python train.py --n_layer=12 --d_model=256 --n_head=8 --n_kv_head=1 --head_dim=32 --d_mlp=1024 --vocab_size=714 --activation="quick_gelu" --norm="layernorm" --norm_place="pre" --norm_eps=1e-05 --positions="rope" --rope_base=500000.0 --rope_fraction=1.0 --qk_norm=false --attn_scale=0.177 --bias="none" --tie_embeddings=true --parallel_block=false --extras=["capped logits"] --init="normal" --init_std_qkv=0.0185 --init_std_o=0.0 --init_std_up=0.0185 --init_std_down=0.0 --optimizer="muon_variant" --lr=0.00887 --lr_mult_qkv=0.4 --lr_mult_o=3.0 --lr_mult_down=1.5 --beta1=0.95 --lr_head=0.0149 --grad_clip=1.0 --warmup_steps=200 --schedule="wsd" --decay_fraction=0.845 --decay_shape="linear" --final_lr_fraction=0.0 --batch_tokens=131072 --seq_len=1024 --doc_mask=false --train_tokens=560100000 --steps=4274 --dataset="wikipedia_en"
MLP neurons of a small language model. Each row is named by its layer, matrix (up: input weights) and neuron, and shows model dimensions 64-255. Each number is 128 + 32 x the weight over its row's rms, rounded and kept within 0 to 255. Numbers have three digits each.
After each neuron's rows, "fires in" lists the words (lower case) most often at its 100 highest values on Wikipedia text that the model never trained on.

L6.up246:090133118086116119171137109124121171217096177124043124107201079132108144153111141071084131154121185054135153145099133114124148143155148108088145129093147089145111079112124141093116092095114154114129136115137143139095120073174109069123152174139155151088107087169117103100158182106161140131117088120118137097138172139133137133143112062166130143112106136127113094130118158085187097099122095134118094156182165140128164149113154178118124188141153131107168063140109162150118120070133160103134118115096123115095115168112117114118103160106128146149139114086114055109231100107213220146
fires in: "is", "was", "very", "have", "most"

L3.up710:160098084143177134115099116147124153116091121152169130088171180117103152122131126114118133071152135105107083140110110093119109098065116142145154120127093163102121131104173108147137196123145120110113150140128118051144120178137174123149156127191106182109112158150128063169137098162165105175127126238104203149181127131125051163153179119184161172101131107165112086193131133119169118131126104081111127153079108126087106172115125124157125104062150119118120166111140125128129134122152111101156101147131086109132138185154125120164122075096112169118085180142106151155153086102112109159
fires in: "with", "on", "at", "continued", "control"

L2.up129:115128167101125133152100147154126119117107106105102133122088122162129121130163061130120086121107129183118162194128131128133209111103134137045145150127130129159107146058106088146079145139142151133136117134119107128136131074079126170097092148121174121126136141147128160140097105166114170083114119129150184111101175123109130079123072134149128089106158122089103061095114114123159134134055196243051167120109150142155130151142080146126112118165122160160164156130144128178134087113122112101140153140166105098169139138044152124143082112183093153093117138115131138177139185068159063140
fires in: "united", "downtown", "1", "townsville", "older", "down"

L6.up926:124149176118134131165157167123099191070113106161176144123140133141144120188108162122109113115167102106125091160152098111136184142097153148136103090161145152047155123042097179126147148135126141159071142160085164111098090090143056115082117127156103116142166042107141126092147150079125174201113151171144134107093129100136106125141140177136062215122135142091152129076098173135144132175103174103142133137102128103143175114128141164126089155180143150096104137134104181149104160150110107160101141112083145145094143121145113111136108142128128134107114101145124169176128063100050095101
fires in: "of", "commonwealth"

L2.up670:153131103187192129103104073160125119120177154142167091112180132105106136136129140138076138132120184084159113104164117144184136107102085110134122112152082170143177116148139084092184130073183094134117127107116162120060141091138046117122088098137141122163128127136113151091091110138102123128165115150138182153031081123159153135200088176100119072148148135156134183143108112066120149131093119132124159117171045119109070175110152140151168148187115166141170080147072142166155080125157119106144126109144142145093144140174138054181080174121127130192090092150156115136158101128098098133
fires in: "had", "has", "about"

L4.up618:140187162109067142231183104141150057147107132140201103142137144104092146098126117147151094175088131052110152137141169148148132075151123131149076164143125151124151138152118128122097096168147085153117148094072132129084081119144081082107143171110107104115162084153144125178097133170162072128093096118107120112167135181124123126087094104095132079140105146168113156150131126113138150152125096089158122115106127139098128080134171076147166162155141098152131151068146060092103103131143183117170130155089096158177103114162103075221151113157185150138096164181146120171124137129200109153
fires in: "music", "business", "as", "museum", "also", "russia"

L7.up912:139124124142119089116141116083086157105149137153138136155126127081108155198135141145168119151085178107080163138062189151140149143080085111163161094076111137105171147134126127074104124083099129160082222133123138121105117103092079147092178124073109131119139140136144171124171137129144135173061110069097097119146110118147094130089144130154136096105189146132080101147132103139200148155113149114127143113132068157156169127092099112112096159104148105131158082120104077134176123104090129222150096135090141137146099075113107111114098136138146062089152145192159152184166162108090128096
fires in: "as", "and", "at", "although", "despite", "to"

L2.up245:158130072111134115102138154216139188121107162162177148101173153178191166152097094167196148161140118102193146106114151135089178160118152107152126115139143136140133107138132142119097125130162106134141097158131068119081146120172102144077087135136120120135109063060089116154118126103080114157098109143095119064151119140189104098157090049149130137110079145115132059149128110142135126105108141120165133134126147070193104112074093125098094178139139090115131114144163126099105154127117155133078075113147161089138146132112100131115121101186083133130203061038090082100123152119198120105
fires in: "and", "had", "ispartensis", "intelligence"

L6.up115:116088133147093149167115143085132097094107169113112085110139095104132135138169097109136127131078109073089091142137150161079127159134135099090155153167110095165113190113137158104092151141077117120133112132169148148103164131103092103114165127112089110186120158106198176155107098141108146124145189144086157110138071137073138077145097163139134166156143119084158136140158136092136098120255135085130100172147093147161100098103068138094117191178152129135168120161103165113163138113160164094179157133174101105143102192122124163078087085132117140166134132099107091104105061089141114123
fires in: "several", "many", "few", "four", "seven", "most"

L7.up283:167122123079136118133131120113081141102121084129179148101126171163137135099111147149131075107115188049075166116187148095147186122149078105121109100124166139158151109163175153070102176199071133163120146091064158147153128160128104099112186143088112125152165108143121125143126147086135139128074120096141141079107144120153127136114151127149145094116165081155103157165116134139151105126112128085107115187115118132106141237171144081138163114133164151115131088152124100168152114165128050123140071182133106138113095106169147086144127116115145115123152124089122193115156151109075151100
fires in: "on", "at", "from", "of", "by", "during"

L7.up920:116120122104138168138084140174111093136099147133081116101135093066135108103108129163137090105121152138147150129095144073184143190091089090183139140087080114105204116097117118029128141083127134089147122142125093153045152117182169158094141102132106173110131110098137154144163144155120119148091184084096099110079146117113123060152128177119209141163124191046152144177153147167100182144155144146080141132106134136126132149159209079141116147113095106079103105136112169111119149071098174164126122151181125094113114081101089156114146067106125109118146101109072151172179142113198146069
fires in: "with", "than", "and", "to", "however"

L6.up353:082075178132199119167119145151145161188132112168129127149139120123119124028107129147100126147172148128124123129117108132096153107108138088124132103101154150166162126111107135096174134071150134039175112071107119160159119139146109163111122140169117168132124150115105177162126141110075106093161130091118100091103107079086031129207095103146135093128157144123120122185108147147145228157126096117112129206138117081189150078122128070118091123102197104120096117142209121095151185147122118076148152113071143109119086143127103121156097150164190107183092135154117090166176108127138176141
fires in: "however", "and", "also", "not", "further"

L6.up458:134113149201189150110144174110151130139145141088157064109153084183179133086150130165192149128157112163120134161127122107128156127192111149109123141102133104143164165151120091130076124055101124138145131146111126208168122116179078218183206143127140132119137095114192136192161141125086111116122157094103163138065079110156130121097116156114114120108156133118082148162157132110149145137128180144103119115121105163141130159140098223127022156122139111120119160166118131088134027103121195122164105069175150120113059151140116149139089120107143112091114082088142129076139137099128117119
fires in: "two", "three", "four", "few", "touchdown", "of"

L2.up640:147117099098125154129179187119144128099158138180173194185083166105141094114117131101098136094107194165111170075107113073098156136129113126113125143148147134101063128074172162109110118114129150182117099117100151124108091091131130158082107214069170130127131096126119111169066112156139181218150127157162109118106163174116112115154173218100144071152135103153116179098159058145114160099125170149091142177122073125062130148096124150125180097151131150138123081169063109135148127167125090153151167151100110117123138069062144158191077126147116108101089190149078109108149160116117141130
fires in: "university", "united", "townsville", "new", "current", "currently"

L3.up799:201127121150143064084153088130111106123154065095127157134152078146069157090100194159156126154112172142094087181086158152172066153146141161113103187144164177115164114130106082121145123108168140122136129167096115134170117168166114118117083146166177173121156118152011145174106103086109152103113096168142138092141123106127132115108102063118120158075184137101064091123126133125160138085114140069157122198071116129093120160152177153124153124104138107130136118091076192159089137122145094191108136107151159148106078124095117132148136081122137163117173109111110178105112123138138166117
fires in: "by", "with"

L2.up217:049098072160135125087172144148175135170154135096139107126134118107076101105026106111147109175123168145138097119122156172106124190121140109154133106120152046098160098092129080131194069133171137134136211122112092147128098085133178124150111138108163172161107160108121116114110167123163174145135075197104133116077104172168156127090085177128143143134156131113144128097151180174165108135096158131123123087113077154131142149120151105162151167118116141110188139123111155102165111154177123097178094185172085148120185174107118105157165123127110113155058115090075188106110102119153117135
fires in: "have", "has", "had", "he", "and"

L3.up211:110142107102100121124148181169151116108177148153123110115191125146076150131157126201155059128075160076099093125193128177183168099139152118146136115111152146106134101137091127143172143139147195147171100128109131126129099103109154119094139103228143112100101104098109086127090081134084154168141119107080043118068153165135110060079131104115185141081143198209094136179114145073088098119183114113133100142136154102161102166078152205172116099153084150097123151118129131118130141175083129119162119108148135143115096097114153166128164098129191127103176104172074081118094157123098141154
fires in: "as", "if", "ahmar", "or"

L4.up456:137178159183075072133116128143170114106139099157121109128135175126109071133136177184129109120136131128133135192134170121127123138181129138119122142158114084197095136144123108171154133164146168095083089138096091148133099165162121109207159146144095205093099120105167132159120123106033141141133132070148114136117068169123088120185137091090134143130107122163162150191090191104079121084128156101131078120149116100079070117148095149111129122143144173173100125154157220113135148106130106161125118162093112110074123182161155054080095111160100153164121170092065166092134089147174116094
fires in: "of", "parsons", "supreme", "spot"

L6.up350:114130096107118138102167109140167144112172120096105103087131139091121165155115137127096131142133179173081112148072102116186141196115145132086130148110101184138114148088155142059099173144121119115103139140108106113095189171074096114114210174120152094137148088120117155106109165119140177143072097113189106155156104150124181148081187107109158107116154104145139130170082095129188161154098121178158173166123135028124152131144149143096113152124150132112179095203155095133161144087100111069107175189109135160156091128104136081096141184121119155103187162138142115115127105129151121101
fires in: "to", "at", "under", "supreme"

L2.up616:194100138150109125136122169180148114103088124122082171137074126100111116164174137116097102106111130110151113097153105115167160129141111150195165149112151122150107132110168159110134091058135144112119177126121092097152150099193082158179167133130135140141121081178159111145059169185117122156120151107129105084157168098085135139191104065167222113096166084143083134098152202130083142083130120179138132153143095107098162165165155094154110061160175109130158121098133100169130113075175083143136094089142078142139109142161066154123126091103148127136148150151065122115082139137156115110
fires in: "by"

L2.up29:113127137144133128173121159147171151106120122139150090146154158119143153048162135175077143115062179129069132090120119086136110118070114125138153127126110098082168164098064120120147132152143122168111074183120146077130178080138100167081112103119192165127101137077034170127179076098114130121082106118063121221119141177171120086137122192191118124133133114110090116132123104147186076077055087129102099062103129100179164182147169102154132088136163126080135168141158085165130128138138107140085174133137153148082129145122162105148109192158131117162148048111138130128150174136111140118
fires in: "had", "has", "2019", "2009", "1989", "1999"

L7.up981:070141162116127154109073101159143133151116137153168096144140102095104151066141118171104184160123150092144140133139113078127140194111121132114153119113148080115151139159145105080096093200166104137136127124111147128142127128113143104211153143160089133135188103167105206036147163199134138134130081077141127077090164137101139127099150166130128102105106144149115134120178166138088149129133134089118130116121148138115118140067110134150163203099110142129150134137171137159119162091132170095140108151127122071128118106101085129121191121218094108108117179126100084166119174063121136082
fires in: "as", "husband"

L7.up409:144109086122064126104095152216144117117106060131127138084102055164155096108153133143140132109108159139142121130137167123118118154131176081130112145130100175091141152094138096121155132137054088123160137135066099107150175144109108129132130150158183149162149113094113081105157092150135117133099127169124155205067153084183110178115145101173135102146129145157129118145101119146126105141097166130165134151089102138054073201096109166222133059131142126039101120116161118177151128135088097114104131134115110152134100121127123147112119152146160186096116186146109107095176058138165143162
fires in: "in", "from", "to", "around", "of", "by"

L7.up693:114108135159103144198160192153138147133129153147116156151119117100172097118072157084124077163144121103091091134128150171125199118131080078186152127099103203123164170117101108116183089128093190133110106143078103098103161102124133116124118152177130146108052125122147119159143096116129095100102121171145159132152169137146107130123101188092109190139220068129125095164111077103132200141118118145081120129124168125107064114087096137142086129073121097092147124110129106088149076129169197126150154136116133125113124106156088129087138109110087096171112131201108135129131161131133153125
fires in: "and"

L2.up145:142154105125102149221196129151162141135132159150101118086156139153149157189118141145167175162123127132128104105110122139128140107137085147108065137117139173152138134108130207101097140097149166149186193138130123127068186111107120105155147105127130134132117176161126127127111135150099073106110099172157104143179131058124089112123066081165162134149120098140114136125015171112148079129118160143097069148140176110159128177109146126146176119173139174066089107143099124104118134087113102148156166140139088066078080131132110091112098181141104125172127095139140066130152077128171146048
fires in: "was", "were"

L4.up482:150098159138172082152102113134143149142142149142178146072105140105181117115101118192184096099115148098141115137101059157180163112153128075081138137122122176186134129138189032149118151192116179084149137113120148091149123131094136115059133154159121116150126115166152104162087114129115140120168146137115151056136188186166126146101131139146153069072171156117101093114082132086188094133130163091109082115131090051108105126124106086180152104136187091135143140128139115101148178139098078098187083140150097089132111095085121158100161126118132138095169153140173110109136113126136200112
fires in: "under", "at", "on"

L6.up495:145150116111129106115131141153100157179102082110116152162208181142066146172176101094097123168117137098113130091108113154116126096194129173129158101079176123108114169145124139118075212161138167139162112196112173142064141070139117130113183090097186109146148125099133128076149177135120107082137169121120077120121157154083127129162114148192140093123108106096036175170131137113130170182116127058062130164145048111050122153126096135175134182164091143108116128088073094149141131123160134119195080122143117155151125178139097097168172107186198162135156152149080197127064110150096142142
fires in: "by", "area", "of", "court", "member", "representatives"

L6.up769:148189100133115115095164138115171121113054163127106102108135153156164096131156191155133143169078169100130116192155183125153164058050212113090123102160115139185061195093148107142181161104130069158109193152128144136189107131162097137135118122191146066097076104095138125097104159134163114101097128129080107057108163107145100129134143141148139130164113109143110130116140116092174126191161126147130086164144119171153128117152126115091132161142207131083158049122119166087118098156106104139140166123140099140167151127100147052151065104144112146136182107130153136166113099058061162128
fires in: "first", "of", "were", "seven", "participated", "older"